python train.py --n_layer=14 --d_model=448 --n_head=7 --n_kv_head=1 --head_dim=64 --d_mlp=1216 --vocab_size=8192 --activation="swiglu" --norm="rmsnorm" --norm_place="pre" --norm_eps=1e-05 --positions="rope" --rope_base=10000.0 --rope_fraction=1.0 --qk_norm=false --attn_scale=0.125 --bias="none" --tie_embeddings=false --parallel_block=false --init="uniform" --init_std_qkv=0.0333 --init_std_o=0.0333 --init_std_up=0.0333 --init_std_down=0.0 --optimizer="adamw" --lr=0.000796 --lr_mult_up=0.765 --beta1=0.9 --beta2=0.99 --lr_head=0.0081 --grad_clip=0.5 --warmup_steps=274 --schedule="wsd" --decay_fraction=0.736 --decay_shape="linear" --final_lr_fraction=0.0 --batch_tokens=131072 --seq_len=2048 --doc_mask=true --train_tokens=567400000 --steps=4329 --dataset="wikipedia_en"
MLP neurons of a small language model. Each row is named by its layer, matrix (gate and up: input weights) and neuron, and shows model dimensions 298-447. Each number is 128 + 32 x the weight over its row's rms, rounded and kept within 0 to 255. Numbers have three digits each. A neuron's up and down rows have the sign that makes its largest values positive.
A block is one neuron, or neurons of one layer that tend to fire together. Before each block is what it responds to, as a language model described it from the Wikipedia text at the highest values.

Description: Double line breaks ending a paragraph, table or list in Wikipedia articles, especially just before a new section heading (==) or paragraph.
L3.gate370:163109109123088140139055156131094146131144122137117136146065103115098138115147098141098149089126153077146104158100152081102149085135057172157175099104116124113132097131145099110108111167130083094106147078120148169133190133160067169099169125106187199067138140136105124165133088154173085094120132158112138147154134090120136171196094197104201097160143150067104082076132059113129133094148165088171132123124157165097124136126126132166160076154096106131142
L3.up370:141174134149166106076146109103154129168133153173117124144086103100127147127141116146162148113079145040101126073181140154126125119147088152130115148046132132127083160121092144143153120109160099146143113168143126101181116180148073139107126190078140112141115125118110092183119156094087128110086110118116135165106163191160088108095163129117119134088091176131114128108146139142183138105098116141217122128183159154156086111118112143143130074150163097148127

Description: Connective words and commas that join a complete clause to a following one, mid-sentence, such as however, but, and, which, thus, usually right after a comma.
L11.gate540:135170118152101108161162098124176138109125138099115109087169113184094116135145170146114097096201179179153126164085121129151157150164168170144140064081081096175081128075173145144130117113110052090110131091113145148099070080149105223069101118096165147126159118112102074117109161124152140147169213120140150132108151188136104143131153179112162085184118126146154119188064144154144099123080146147145167143057132163143080138122116125175175101156113146141079
L11.up540:133120107173053103131093141170159105126136164109168167100189139151132122137153073139163133154125181187056168039103119165121111120178093131151127147027095147139131071065098160148186154188155138132140108163079128144053150185169175177101153124096129151111093138176091112065119146116119115077176146124104129134100089137100084110137177124139083126121132104115141150176222134135169100131065149161145169168140078145125165156155156111136156123138176156142080
L11.gate734:162125134097141146170106152109089171165078158088086133174102135108146100134092171116154091127141181178146103114070184151174132092110116169142088138122083086143150110090157151170156189129095085086126154091141137086063151151158121179086143105181125121110119136138117122084164137086194116145137176093149168092133100176173099166145139129150111130139099115138156139201139148162098168162042184165138207143113072157148090168176174169116113168112129144177054
L11.up734:174198177137092134093114101121116081112106097172156138123135097124182186117046171082069091131147089159100159085160158136169097076122156202120120129069083156199140127133130169184183137115096185072102130132120175145113073122145168077121112157128149135084154095159087142104096097177178140138134106074135108079096146080155160127074152131075124132169129156079178103143111171117135148149077159145078133135144152148160163118108183111111090165156188133148129
L11.gate812:149125046127130105156116153136162174144128177115096118120103078127155126158179162139039109096159124120122120134086124097119153082181155153158119049107145177173079139138154153133123129214130182175139141097120171155083097159151176092056112127080102160143166121120067129144104143107166140065153133089047118138098110138132165165074120164197115167157112130101153133105072112134131115078064095108176188148135110173141102156195121149076099144085120154144160
L11.up812:150088132105159177156181120125097192066144060121057160127122137146103087132103157139110143153168090121175138204133171134142239118094133113115124168113127158103199103136127130193142103188154109103126114104132132116153118154080131149098168154227124073148119153123127120099158128132129136145190148133117092127076126120112141134161145136139125172115127174129167121157108144135109161097111096112150145108141153183109161140134069123200145071176130109081160
L11.gate1011:126139078163105133106107072133147130143113146090173148110142176090105127127108119083109109159191142087118212114055143153121122120148110159112089119164123170160125128082156104126090173164155090129170122110168111067093085117095175163106127098127157174104112125075097092150175082167091137168164133085077091144124128104137123142142127117117091097133137111091107119126157089167182089138130157121122141116153132143175136202134160199105141117156064104175083
L11.up1011:127073106148182109122111124108105171092111186118111131126166103078145138114160087119071141152121177150143133116107154124152127161113150178131131061056107163085121143145083109117127139144152141115125141101118066138123121096075111153080141115140139180187142113107120125096121153122090139138124075057100224043100208088121173162112123088104146115110134111110165126141137096162162159091093132146136132120115133119203108120119128107115186077163095125130130

Description: Double line breaks right after a sentence-ending period that closes a Wikipedia paragraph, before a new paragraph or a == section heading.
L11.gate105:144152096117140165163184179063087140160088146023147162080152113164120146108199135188094128111191122092106139074110091115124184111158185144158075125143142137117102135080166092131144127186151151191123143114117115109148133146130138148150131162115123167150108130186087103150142133167123203098140179178178145122091110178121086109153148113169160109141131101133153177182086115111119142158105123115146135098199109159172118156140166140125179081164111149128149
L11.up105:137076091094112133136198140159124125193126168111120107087134095153163123143134132115096123153101114150124170146140141171123155129096193159143090147121114133140105104070158126205148145158148083144138113166125129094127120133126168186164082091121152140129173138106111120144106063172093155128166128185105122096087145123127104159160111104190108084155152117145127178177117170164083190080065127090143149168109197177077068116152170170149119130106082111151128
L11.gate310:064171095051104189167160119107156141132129193118098080138089128176133102134135122115122170104108132185088126175104109110153067142136143138154092102086129118111078101158157115156129108171087115077125098141103115104112103086108123157101067165170182130192164149123147095183099127088084158103174095129203113174115125162129095104087176128158121116159134122127140130068160102113130091103108149107121147126131129142069058121139134151082112117061085146178174
L11.up310:078184112121066151166147132143200142109068192167131131121140135169134067132069102142067111121189133130174130104144172098119199147145078064149124097135099094122058066188192149123114158134127129171145130077104106126204096065107096184113141157143152154108126072154088120097133117090134136134146115138123093149140091132106098137133102068127137072134073144114091161157120132149154129111158149081092133106144085174125140122177133153105130159131132158199171
L11.gate440:188126105180148127119128138152099142134124152116127173111139097143175117136146151174077109133087165113115089086130152138157098093102118121122120180134180140099175124114128106146095146123107156148111075147164136070103135110181092080166123107117118167133122056095127187108108110077129145146118163098143143138159132172156043135150156141123171088125084165104107155181132151139084175155164103131180155054086122120166151113170066106100125165101137163124178
L11.up440:169124092135110103095153132154128194120126160120139148154081165160100114163153120153096103127187203134112142123142112120123164127110145151154149151081081098123116134109132144172066116148094098059063121133131074106119090109182049135172107096109120132183149080114131086146159153124145136089058113191090164076140134165123116128147161145109129134159191116104169101088098134126127174127085136064121154151129105152073105153099151092085108085111132184126079
L11.gate461:114168140093167088152130155091096095143093117140140082192107117178207118151145150141117196192089135104191097101173140114162122126093155157104125141121127106087112104138123108104184107151117136131126161200138170184150112095112076168155136101133163111162112129141134061153151116137146135064076136163097172120157136106163084029137131091166136173166137129122181120168125157121112144130112138089082131091094121152110099119115146146116144098135123167127127
L11.up461:134122108111143108128079128165096198083135113120102123149147100111177129150136180163137102163086083171083053096070100127175138070095116151137162154123161126082090128104077156087150145109081066106111111142091139152127140150097146114120178063093140108070151148174189132079110146133172124202137113119124173128118166085111085103120125116199113122163181179179122106084145202115159103147071092150134131109100133108117109125137120146121123121127150151111102

Description: Semicolons ending a long clause before however or consequently; also colons, parentheses, digits in scores, years and numbered lists.
L4.gate6:103083101080133141121098129081091119097156139063093114120116045177082132151093158089133081137135079107150145168149154129153160112124118162156079118133176115091107145122115160203117115117153104150093201145126168191105103079156151091079133101119105144163210103138167085104146171083139134111120126129062094153147151108139177143179123104155079118110153143111127082088116106103195201176114123116095137127156091110103150181105111083088156087154118112132071
L4.up6:131119073132110103153087142141181112146093171106122136161172115194208176059159146110120094112078106158128179131088132105127100090102116150133055119130206127124136146146120104168158118119106155111091073119146117148179138156122055084173130153117146156116153077101077132118155131112150173185146063190077161133116149147164117163156130098113094092115166157139160117093083118156147172161150103128106146081078152173117122097137170153152131094176136172153129
L4.gate8:120131099082118109141165125154075147167146208167124172137148113169140118157064196080135070113169109101101100194117181117117175095124072149132144097166046156129161149101160100141165101157101116193132147117131126132115102113135107151089092167145120115108165091102095108097166123129113144126076124086132096101158145081190136150176112119167138136149124144124161114145107158150121144160065130151130105100084161129074181165128130070165174126108170118129150
L4.up8:115123178155148079070119155110137164107114089109203149146121135139060161104088130152129086138158164133078102128145067127171157125099115116101146114187118113107112111145133107182157132102120120094172104108127103161178107124177052099084141116140120111137140098150072070161169131128140130120147129165062160152076104107181078162110196133118107139135144142134113193084136127134147154153124101100124192078109113132115161137111143163109103150135117077108115
L4.gate35:071068133122138108126046118142089159067129129103145104118104101139145059150083110128178134080101097163177143145084122122171190102194163175113106184131097153111173133172151151147146072134082116129110152100088131101130167138112164091183140147169175167099134133115131176091052143092096130155177155105083166141131135129101171055149088111125120159064133112133089135199179112180137099091091135157094122101168127145090108146118104125093140157150121148152165
L4.up35:103113091156095080186104125136154125108157123107148115145112112158138177139132160127145134098166093193168139038136086145109129078149103147119080101101124162126099146040099110094082088117151177148146120126112128188116196100063156109110110157156126144141140208158118143088139125109137169149159130121181135149138123070133159113141167122124091150160171140148176122159183151173067076124131121101063156113145137086147138174153102155147080089133108107135144
L4.gate42:156122052092119153064164162050061106087114157135176133107132102156114128123094147138096143087192117170105106122129138097166152109124157158145110110159162142163196116138176113136156136147130119140162134157122154154058093117197106142092073150101094121113106091131087133157125105091119176155143161138099163070109160157138116123165172189129103149066176101154099095172160165133068131070087070164097171112140165165112117095057170150128099082111081192153116
L4.up42:105092151145032112160163127165094187109108103090115168121124157121125143059122202110128100150095066137131126164154148082098164118110139112099128172198157150096110166125087132103150115107162082088133176116098103139126123146092179099124208163146133139173100105091122173095196112086141130143111095112090125071142134095079103107154080119124096153083061097130121173139069104065088150147090169161131133071039131134090112148109176143201082153159126182135135
L4.gate98:105135110154085082191117072158103148175066108062111185099089098157099105115141138114069124093116132102094131132106146117132173111123092131125075116123166077119100103102164165150140092145124064147138115100099100163102122172115085168179117173089114114160175070154116130101152104069083136100086127079134114136091138126131183134151143175149177134084127162124112102121135132170151128176164080148180114126140175177118123141053092110146145154155186129206056
L4.up98:135142149221136100143154168138076138119082152156181161123075128216150158140131184138083130131160094105157109162101134115109150100129113154099136092149130174134102081081155089155143127121150114172149109127135104119132119106114102169135139096195164118115190151143142113091191139168159143156174111097136132143094092100214134129087103123154082077125163085096153145119086152141090117213162064132151151138139078167110160155101139122092072067117071133108164
L4.gate202:173159129133134088137184114120078150179084130084139121178094164119140129141112121132084147102182189109127174093095164095224181109110129108169146125149105159088132155135177151186101123142130092108119127133111130095063090131121080156070064148127142153118151111141099140163090138133121166182198158152142172173087133150165152111135086154195165152156118127120125109099146093104121095076143112161133098085111141125146140126118136093070153133147122124163114
L4.up202:104048194073145167146124081091115149198118155198117152088115159121087110169105143202178178107180102099205125126177175118072150122114113111141092160134118185081095105159128135145170144117149107078113149184173126099117147112079130079077109102059093163062133098119132119122104142088079058143073141110187132187098140107127167147162108154140168150107141151148134108182162111155129143106105170134101148125168154178106160115136168188119139118105181100137114
L4.gate419:079142090135118083175157104113070137169108167120083088200068116106175059127121177124051149159139170121121138145122109068147182100205081157090134104125139152090133144136135145086181098141115075160118111147174162147116116192159158164168134139115185160178157128097140141154072174073110141212063138160084088139106118116140093070103150128181128081156121163136151127092079095104161115129177157145137170100157098121143119114053109069134110099151138118141095
L4.up419:105115112105144139198158104090115106182155072110094168171094116072138094144126130103094155134086120124093117091133144122123148130116097160128117154123133134048078115184086139115166154123137113117127119192169135133125104200136189075187149163122200056091133209122091181156122141107158160167116144166113047161142157158095111136106072126113170092106091131123123168130167133122118119148092157157178125118154112138134120104106109105121118137171202155068106
L4.gate577:086151100114169078155110140139148176121127145144126114118116092120107182085051125117052102125144090174151150068136163089182159085147103115121161100089061184096142067157153131118118130160137130149133098089078187088136126104111102060124174143070162155086176109114141079125158171183093149130174116139139159125132096184151106124136127094103167092102161101163141118089159161148085176145133089179158165153180147136159140103143127132132176131095156162158126
L4.up577:080111153144174076123094114167092133143140154140196193160170084151119145096052099106099098135057122169080123128101096127152087076134079147149064184136103132112183152116158139174152167137129107099120120146115153157110172128132102093135176160150160122122107143123151116080184105174143114113092097175124108154150106132087166168165111166104124151080119146098133134119146164089140085201106148117148134118186118114166188126166136126092154122147136124088127
L4.gate610:092173156149148121090147174093074181098089154107089092155141167172177162109092185174148149142127103164100127109091142078116154102110166138126161137093122105180146093109166177106208086163157053148120105134172167128076154095109084103117092164141130148066160095164158167105123186072077148135110110135081142116112149132172178165160135132121171091120093126120120110183113146138096191157129098179108099119127179168161104117126125130086147132090096115206083
L4.up610:106094097110124097109161169139093099117162069106138159096122118145078173073129100146123077161161134128139102072112129106102181131107208151143084155131176141168104107109151146153205159205142114135140142124165171123101097103182118090082097129165097149093099136123138178091113167105114048109200124133116083143141132110149142140164195114116152092074085073158150165189125114106111121184108083192119097127126159204139138151138132191105139105095136123131092
L4.gate684:158089119093107176166077127153076153062096161135143109131116161160137102133153139123129100151139197071144184195080173107143085143178134135112103118147106089151100162151132136112176159087101109151156184107155156132066190158165120148081154110153106165100104119085134148077119147086166144131115150089040029071183158124123164150127129180096167137155145162100169104134117152077080087162103132125107128169133113116110082102125149131149062127115149139144165
L4.up684:117165100087131108110173229094138200150128127133133127078126087141132117106066161155137092173087122141119097121048142074157207092114104110088125110179193137164166140114120130133149130082148156069082186094163151111109098110158099096173107101094131137113155157164088080175173135117100115100204164166130170098090116127103054120126078168144091133141097127111146026101137078141160195160079143092173106142157127212145103151070096116151132091136126194186100
L4.gate837:131075113087148161162125184113137099137043126100160115146109124151106102124099157101134114117161171143119161081147122162133145136151124104142094153086118125126203159155150141160102129129029086126137153070142201134118085083107123158100184097137089199137120108131135130129133123134166171138158120151148099115152171102160104153180117074088091122131124161177137105109128122179099111109117150102147147174153104205133117167174103115044155102130171119098102
L4.up837:108122110123161115053151174131075140178120130114110142096120086156127162058157173141143133097132155078143073153152133144128152115163088115093079173131153111153164118107093119113163093096120130124128142159123109155126132144141102171133153121130137173169151111086120128192080126164141092114124151107071180163094115196155136141116120139155154100105118122152139105194115111110132172180062152066186120146144161136110164121118130158161201133158155158117112
L4.gate863:136148129174096070179094124179097164135078077136137142209080132107150139154118142118111158151124167134071101188057152077162136126127152107094116141149144149189115158148115130098068153165132128157118086071120090165106177176111070103160160155092150135122127118055101122067103129108197147179133135107113119160117186155195150170109117159104120127126142102072090075160094168047129134150168059121161121082084131152174146112104139085135184132114102103152085
L4.up863:180106090090122109104129145141102143162158103134101132129085064106112160161138095137168148152068077122064109164156128138134155130126101154162107198153128072168109172165099146134152134143173144105100123112123157141097091231126162080168170132097149084114114151071116180105165108057167147104161134152101142176110139154118119161061150170120184081064183110095180136124124116111101112178119136128135129122126132174128134146141141116092153150169127133109120
L4.gate888:098168124117128169164149109160113158180100125104146137135126135103122113122107100112082132060141160189149157171154133097171074154158133104114105158118105143136119115157167119153158156093097154139127103072125166089139142146140079103080057118115100193171133029110140164102159180125088186099175159133130113123122147135123150166183161120157070160072125130124119124150116090112072175127136152145157186150113177089103072161088152118063124142153085102136130
L4.up888:104114108140106117125134106120174125137118102092159176124124104089096123140091125060107103122121120166146181132113130150103054097131104161142116209121126114128133130162187106207185140094121101099060119114125149115164180080112107113136145129163093125148057120094132127159100163079148168149159063122133112128125104171095120117109136166079075136083151113171163123136179122084167128191066150143160097180160150151119101168142116109114120123162135151122115
L4.gate958:150068189160203116136162139090089140110126148134140108145156095167124162178085134135082153097106162065126123117100158139112110153130128139096157099157135139105213149085153156126074135145133074143153110084170134165105139092111110161095130119117078155210117074147115105118080125113102090164136075151151186185095191133157158069170182116094157112110173095170145169093116152148163132140140141120130093173083184150132144065085153132107132080101163131160152
L4.up958:076145131111159093062103111072102124132113096072122179104146140140155105119163139158112118114150142113141140128134090171181131113123092142104082167073155192145122119159183150195137162106142150115107177099152135139144142133149158130096163126132178104143174120152111121151151095170168147080145106161060190167098174115074101137126101151124165135093131120087151128150141131085149156198105098119151181107114109152140122143105123182116180161136146168139104
L4.gate1002:140168186142086112151114152158108141185144159134127126162115105091168170137183095160176170132090127128098160110193080122150130155121133080097074120105125127129080093159116087187193099077081202134162120121118168156066144178119142121182121139194154141124133152120212179144094122125121120129129129112146077146058094125088101075090143139195157108157147152098119117130085120092097090125145130094123096138151162170132177115115108105108152142122122097171121
L4.up1002:070181117215132122115167173167124159181149087078177143108069126152128100110147082111131094157144157143116109162099166082104081102097181126084107082102122037184153177081128094117134079089106107165121146082170087133097144105126153149133119099093161114129128169157111172075107153076113153152116090091076127219053128167143121175105081154189140138153117089161113117100136159161204092182124118125185097117202103159099124137137157100092161094110116099186125
L4.gate1067:133099098145135126206129142092103122135163139074093142141161127163173080176092090064116132120135175078119117178203059086143131152117095105105056126163191152063126132137166151185127072119091155166186139101165109152101124149141107120190117125156153136136138099095150103156144142170098190147142101156114106112092133198104055183147143133182114116124097162171128139178103129123157183165091128132157119117125135172091133118092098111056056163101118125177068
L4.up1067:084122172187138130076125134155171192121094118119161157145068109116130115131173163135172115173088085151138105089138107143130163122136120128160164151084141089159080052124162133145136102089141085137143079087149129124144149098124153121138079096161110136149111147148132162159127151114130091133095159147090137155181158096172149081156153153044102104092085149131118142142147167169124151170130056163178151149132156110126148099190113151093127067122137134169145

Description: Tokens ending wiki section headings (the first closing "=" after Biography or England, or words like History, Location) and table column headers such as Site and Location, plus some semicolons and colons.
L3.gate962:118129124142174100105106129111128144146106158108100164179139123215118082117102209144142133141125112156091130161062132096128158142176128133101060125170158110134171171089202084163180125131077081206179156098220116182148133111138085177136142156097125140101207066121150165102147131095166094208135151117123119145135158141132092093135133127142182142160123150137167164150091158175130133148104083167116153075073141171167138097128126114106156104123095137129113
L3.up962:189091160156187119117117120118117114134148147114124151106147134150134164074159155102106103102168052178109114110111157126105150125133155172168095127105110150129115138092207140208093127102154088140073177120162129126097115130118076116164167151125115101108162109094142177077163124118117067169148126103128114159187128164132092090099124116081148114119163154198168171158131070143077150118085106141124113121092098186167165095162139126093124076121111155106084

Description: Line breaks right after a wiki section heading's closing ==, where the section body begins, as in ==Career== or ==Cast==; also commas after opening dates like "In 2015,".
L4.gate209:110179164166127099115139120159134122110076101142175174216143156125091158099131144112201137133132150116104107119129115157120092101135104170077162093091197091187116134151114159174168152150116056200143190091154105102163065147121062139148054061122168085149113101142093148168086136160137096097103114153080096176100165129166116102120171141125132182174113138134133120093127162058151146162169101117127188075094108127143117186147078074084116137162155083162082
L4.up209:103146193144152193092120079182099137134171105158143141129092107094107143184147194137134158074143136159115089124163105153088063152144131136144122162138141119125100124056131082116088132137093165148104076151149139194118126221099183106169142173102158192182151156118105120175147102074119184143155144108187065179150125126127128119142157131151123115153084145144115096111151173129156099139111121091123143124086133154147093088160083125068171095084129066138139
L4.gate221:078083113070074128153121094163095103122166096170111185133121132170107098076060133106130114135143092108136094118168154111140187085098101053094108140132147138166097152144165166127165132134088090210148172140163146123099121148081098119122094159142125144086155056128068110069135146091108143107091158102111053097122118142146118159106169098100136150131129153119153174157153107112137153192097131114152113080063121172089100063117133137104167129160139154139112
L4.up221:145107175180111092166101114162149111144134137126108127103129112146161159147140158158084183113103172122123097141158109043078096134165095147137155151083102122148109111160075119120132154156092132129142159120120090178139104177119164153134098124123169146104159102164063133111098171167120119091056104176100126125093087095190164129082129105159125154148092144091091108095114126155171115181124122107118158092124094129190165186175198156149113170119138140134173
L4.gate252:125155124152140093158094173149117105076120172140139145182109161116115173169076105127125147176076073062126139111142125092138084074092080071107088102158146150171163094103105136132089098122121064164131128085101092111160139036094043106105063086155141160151154109186128109140095120157168120151158151136127162145155184145148147169140166093184190129130110128122071072095106183092102174115127132107191107166114158092101158154164146148173185104091172171185088
L4.up252:114090172136071174109087120182164127139127152158080134138172166140081107183143129164136191097177173112130065157170097146104135112105082076104160134131141118074138140113133169141167073158111170154056099075123130110114158200106094146168117148154158136149171174153143125124099091075093122129128154104078154147060136186108078125082155143111099103154116106117081186134145057088116093176126148117132146144122107111192175115168136122070139175119134089128139
L4.gate328:132117118121137088074153176201099175145145123131083175181104129204110147082136179110172139106180148111201115218138150079126146103147142141084119162188134145118068128128152128152170109113070146140117153158115092096059138152114187114133116100134160131128191111109088135081115119116065096084135103134103135096113066040153133115152129070128131117145078162088131121100139105098169209165116071208171106124101081120125162106157118087147152134148139122159134
L4.up328:094167147098067177130050068173123112133143147125106173103144088171168124130112152081114092101124098086168095166142092103125155109106129094113076189176142172113088091101120127111188132118140110160123188132112136116132135124104118174136171156141144154128151144123145177105135113119135142092109079137096130144087141151117138091094089084094150151153142098140178110122119091141216180201148156156138173108091091152136160108104123128125116146129112099078163
L4.gate413:070150076187139061154149152164132160159085165143103106099119103133098102151135170087103162147143151067154132098168149160133108110136180157159055096115083136094143119129172121091112128135078124143133164124119091096116152134106086125124081081077139143125203058124048091128074132153064092127094119152065146161139118111094146134109115124213118170168097193087098118168086090111123161124086149136131078078125163115090197108127163083119090162175107082198119
L4.up413:122094097130101139102133149091154175154199103168112146170120100165108165167146120167094151136108104132107127053095130146136140146139135079173166116095193150150076173120114137069089121174120123175112138169113131143086113130101151125152119121191156098154095169164121077118116172088122143155172229040147107195121111157163120132130172145086158125112091124102151135061111109111154167099136077126098221173146183103136062135166140138184120159132105119093108
L4.gate422:114158140192132170124122163104152097165067141137099115098094146141082121169153173074133173078132166087154083115156101139079125159131111140076134068103099075139135059097124120084127120156139114137041101172096121160139059116108134129170130167108134147150090166157138080154145130154173110078073127123162101153120138178181085089203117120135133136154116127141115081112112138124135121119144077065156112099108113129106128153163075166161126085084140144166080
L4.up422:066190142158136107187084127167131159168184130145111140124114130200145145162160129154086107061124134094133065206163096113102080108126122113110101099118167129114128064112090070173178144123186115130081088150088078129106095186135051156169106160110096132136135154160084134140127159130110099080112131144075113147065117157149111125091091120158186088121158175099085103170115151149142190154108149114210123088119165215132165121118126132089134171118165095147163
L4.gate460:126162174168141094161069099133083106123142149144110091205147153157148125153120199089160200151109184128129151127191135158101112133143149155068128136106093085097138115069104144129163136078135144122152143176152122124144111146154081134145066087099138066162155162115061094107166162182154149120135173147146118136126125114138089065059121060127110092194108192112090114059087179097119143145153081125148129111122143165170149124132098164129151192179103132199095
L4.up460:139097089153081124136054114116093125111151117108090162180114093110130098083054140098107193157076096153072091079171122117101131148185153145113084193085111131165161075139103195206093131152173103170091094181185083106120143105132152087150124109134171070153133151094139097141153106140117078076138195131130099129126128156112173124141177074117088103138069145159107180069114141121172102192087064119103116113101109143152089124197166126192136167098139071122162
L4.gate499:094129135128156158098114112106129109117115136120156169102143148160121116150132170106136097067130093118097177123093135122157155116156150166133121081071089163145120110062123104192143165202123128174108118157132110097169172129116207124046072167161121070112120146107089122074105097119111106083090101082066128115084168127121154151096099128132126110164075106148121101132090127105130125169120182149114153105073106131173135133140171130084121155167197085149137
L4.up499:148147175158118132153127128133139127178122155084080150109151130135090143176109155110098099074124134116161077113166118068131164094151092160104121109079142163076119075089060090137112121141093155164148139132171116140141101168131152150168096108112157119118149128128165101109127157148157118146112125129108110144146089082117082147153073164154167111165077134119124154106106138133182202181155107110127125083122144093099075164103153082121121162121104136169088
L4.gate588:161126074189129129136074079110133119161099131092075162133156096114062112141128103150132162140082123113117066168104097077151063179112176163128052201144144118117120185093130093130124108086091122139115114129092079147149099138122121099207158110071157203084067161132106192145135088130142090142091153123141114141113157091097147105097104124093161175109081102155094081163076070092148121185140112140144129125112174095124193144166073175112107092130120101171120
L4.up588:123178121190135133084126180178114129143136165075111151154124112143195126118113157117152092120177126103080118088117109104157160097155054119129060157145114079147138080044162074126193100177128105104213125107113178137087158085126122176156135150188136105132187158155162117107134104114172147110130134094072109126081122188118046139148148175161099116148116134172080162109124150125139136132149153116158139130105108129093121099113086117151138150152120121157151
L4.gate602:132096153106108057130058172143105180126125160111066133182104131122165117118156124115136152127104129143122099144142168117087114096097108157081123130115110110112139189058103093141156105095126172154145120083111097140066121141154108142164180141168149105091144101100108158044115148111098156137176134076138125114112113096148136094105139109082109109090170121148088097137120096175139201126110135161108098129126127113152116080130102173114164152138178084128106
L4.up602:083095071079087106114081156175134135147126098116089141168179135159122065109109134080139119112061105126085143177152137126049087121090145140115086203169100135163124116113084094184145131108126164139119082091117129085084106140131099131121166126168105123131198142062108174070171112070123167090115106152118117123093148149113053048156115121072106145116133061176119135120127108139164151138147127149083119073094123121096127126121126136143155161100178082160150
L4.gate616:139164124165142139133146090130158124085138056185110174161107163148148142143153102135152097100150127121165117125095128061113099130127162144106086123081145116163163136111158107169124155121090066118130152103134084107120123074100124165152142094179111170134183114146094149165118126102092106089143059105109173158108146108200146108150176169119168121161127106197099112099160104088143153213163118109138150163145096123147148150116106112067167093074220157139137
L4.up616:146112141204133096050107117193141133162119146096099122106118087105122139138067169101133141141153111134113093131198108192106205122171115128124089085132150110173104090054176099157173096138097090156106151147107181140108131073123157131146070110084147092177143092134093091073135160148140154149135164083086111133121061099149132149103108128150146143196142179121078092109171159177167182143169103157113112112092126119142141143125146091073078180118163136180089
L4.gate891:124178126137183121168130097091157138183108133140155145131160134139107144142125181171132085112126128086158143091155120140097156099146147162096099153104240138084072109111177141156138153138099136158095108150168143110068154127176019115135142067080145175191141152173154133163098130082147082151154151161108125201100139088158101110175069085163142105144168186127129132088089139085084178169172124140096121139124113089199146147134071126127171068096142052145152
L4.up891:072168145184105095193097109165140166129163117193105139206136136138130152173169117076095189144165161145124047107172164122085130114122098119136178106149131077137070108150130077084110097129091151216017127135146101165112082180132102159170107105135153111126102137100118159067112121167101118118099122100130112171057086098100128087071048168090115127165125145097134106114122144114140099128133084137095108067047112101138112078148133100138134151122086115150097
L4.gate962:119138099153069134139143158149154128107069059115137159203072113065159172084117123091157079145113097116128085181091119137080151153105136100141075125141144110181124189135121122140149062160129082120177163063113105110109084117138153106155175197110180097147116158103122172062150121090156188118170110076172138120120106120137108093127148115136152096147145101113163101095072056088162152182189058148114118094126113088096100108147168153105122122143179122108096
L4.up962:137154151167140128121078076181126180135159155185065120179110131140155142182119168114129153081128156148161113137120157161105114150155067134091106159148088069191123133133072088138133073186104127095124119133086120145123128127129130183152081100169120149144131122071088137084111185105127152143079134108108059090110155170128163105149094144067095105162112127083137124124153140123107151127128113163157092103148203176199160073162166125188101149149120141167176
L4.gate1061:122211125174130119115095158117134164130145091125102131120132092155129118132181190111184120102143122128135080141084161136138071105083131143110113138071143124127107085071138130142137122123132086183109121165126113161076133103175063176128113100117208193121135156098129135176072086126095152081082159171108118165072100125155078148083109109149149140171167181146110166121118110138141087193165095095140120100137137123161139119150108103109131145128133135160066
L4.up1061:117159100123206103136099149167077135180148126097099155107103102143133079192088122109160159080066157136101130100147152085126145135144109112115091132099112184131071100195147105102184165119111088155086169119146091077109093126134169109185161101092068106147136102141140049189098173172137129097135119133090110158125092147125131138159163189161142122153104126171130095155133157129177187144082166153167160141112162119067192116135065107131093144142181117125116
L4.gate1101:113133129195110153101132112144175163174151184152157137151135094105113146112120217174161127102097139024144074120142087112094090130147055141080165087082098136165113124088103102107148081191115122140134078106155124123132111094126101145150061111129130136126141140098146176155093140131126086083042145103126093147085155096124083146089128169138135093221088154170150172093135127155147130153211119137117174118085100203163170093118132144128139166131175058154138
L4.up1101:099137229106117201127116160117095183117114137141138111154093138147120143109155109140152059136165165107122152177163159117148072138084169150156161134147142125172093105075089136182154119138101127104109106096122100160145125142181097104088132128139103172089198086073088122127116115104124103137118093061089117158158122181102094155118135158106123097225138149184144147101099103084145123132189137124141141120130110180162103108115137119072161101156137141138133
L4.gate1211:218162116087153190148101103114092120106116140139095166098106126133086136139141128091093094141053115085137135145156095148083153096054123134088091125115179150140097149120130160152165134088122133099115089074104067165132072137120070107109130140078095117154096158090096164173088080112196080127144089161088128090163175138104136097108145083087087120165091134175136115079085138133080092151102139110142117161141152156145086163110122143108139077102153129137128
L4.up1211:136132165162095185130146108103107142136116148117136139197138155090149109204138106122145124099170147120110123155108157135096113120148111113142126139154184094140098132107137121160104145124147086166118100063151123166094107116135061117173073095145091111182114139094113163142092156138130092159122153096121120106113104144123082122155120088086072122167150148104131106118063121119154144126172140091131134100118172198160132092193155147143149166097141164179098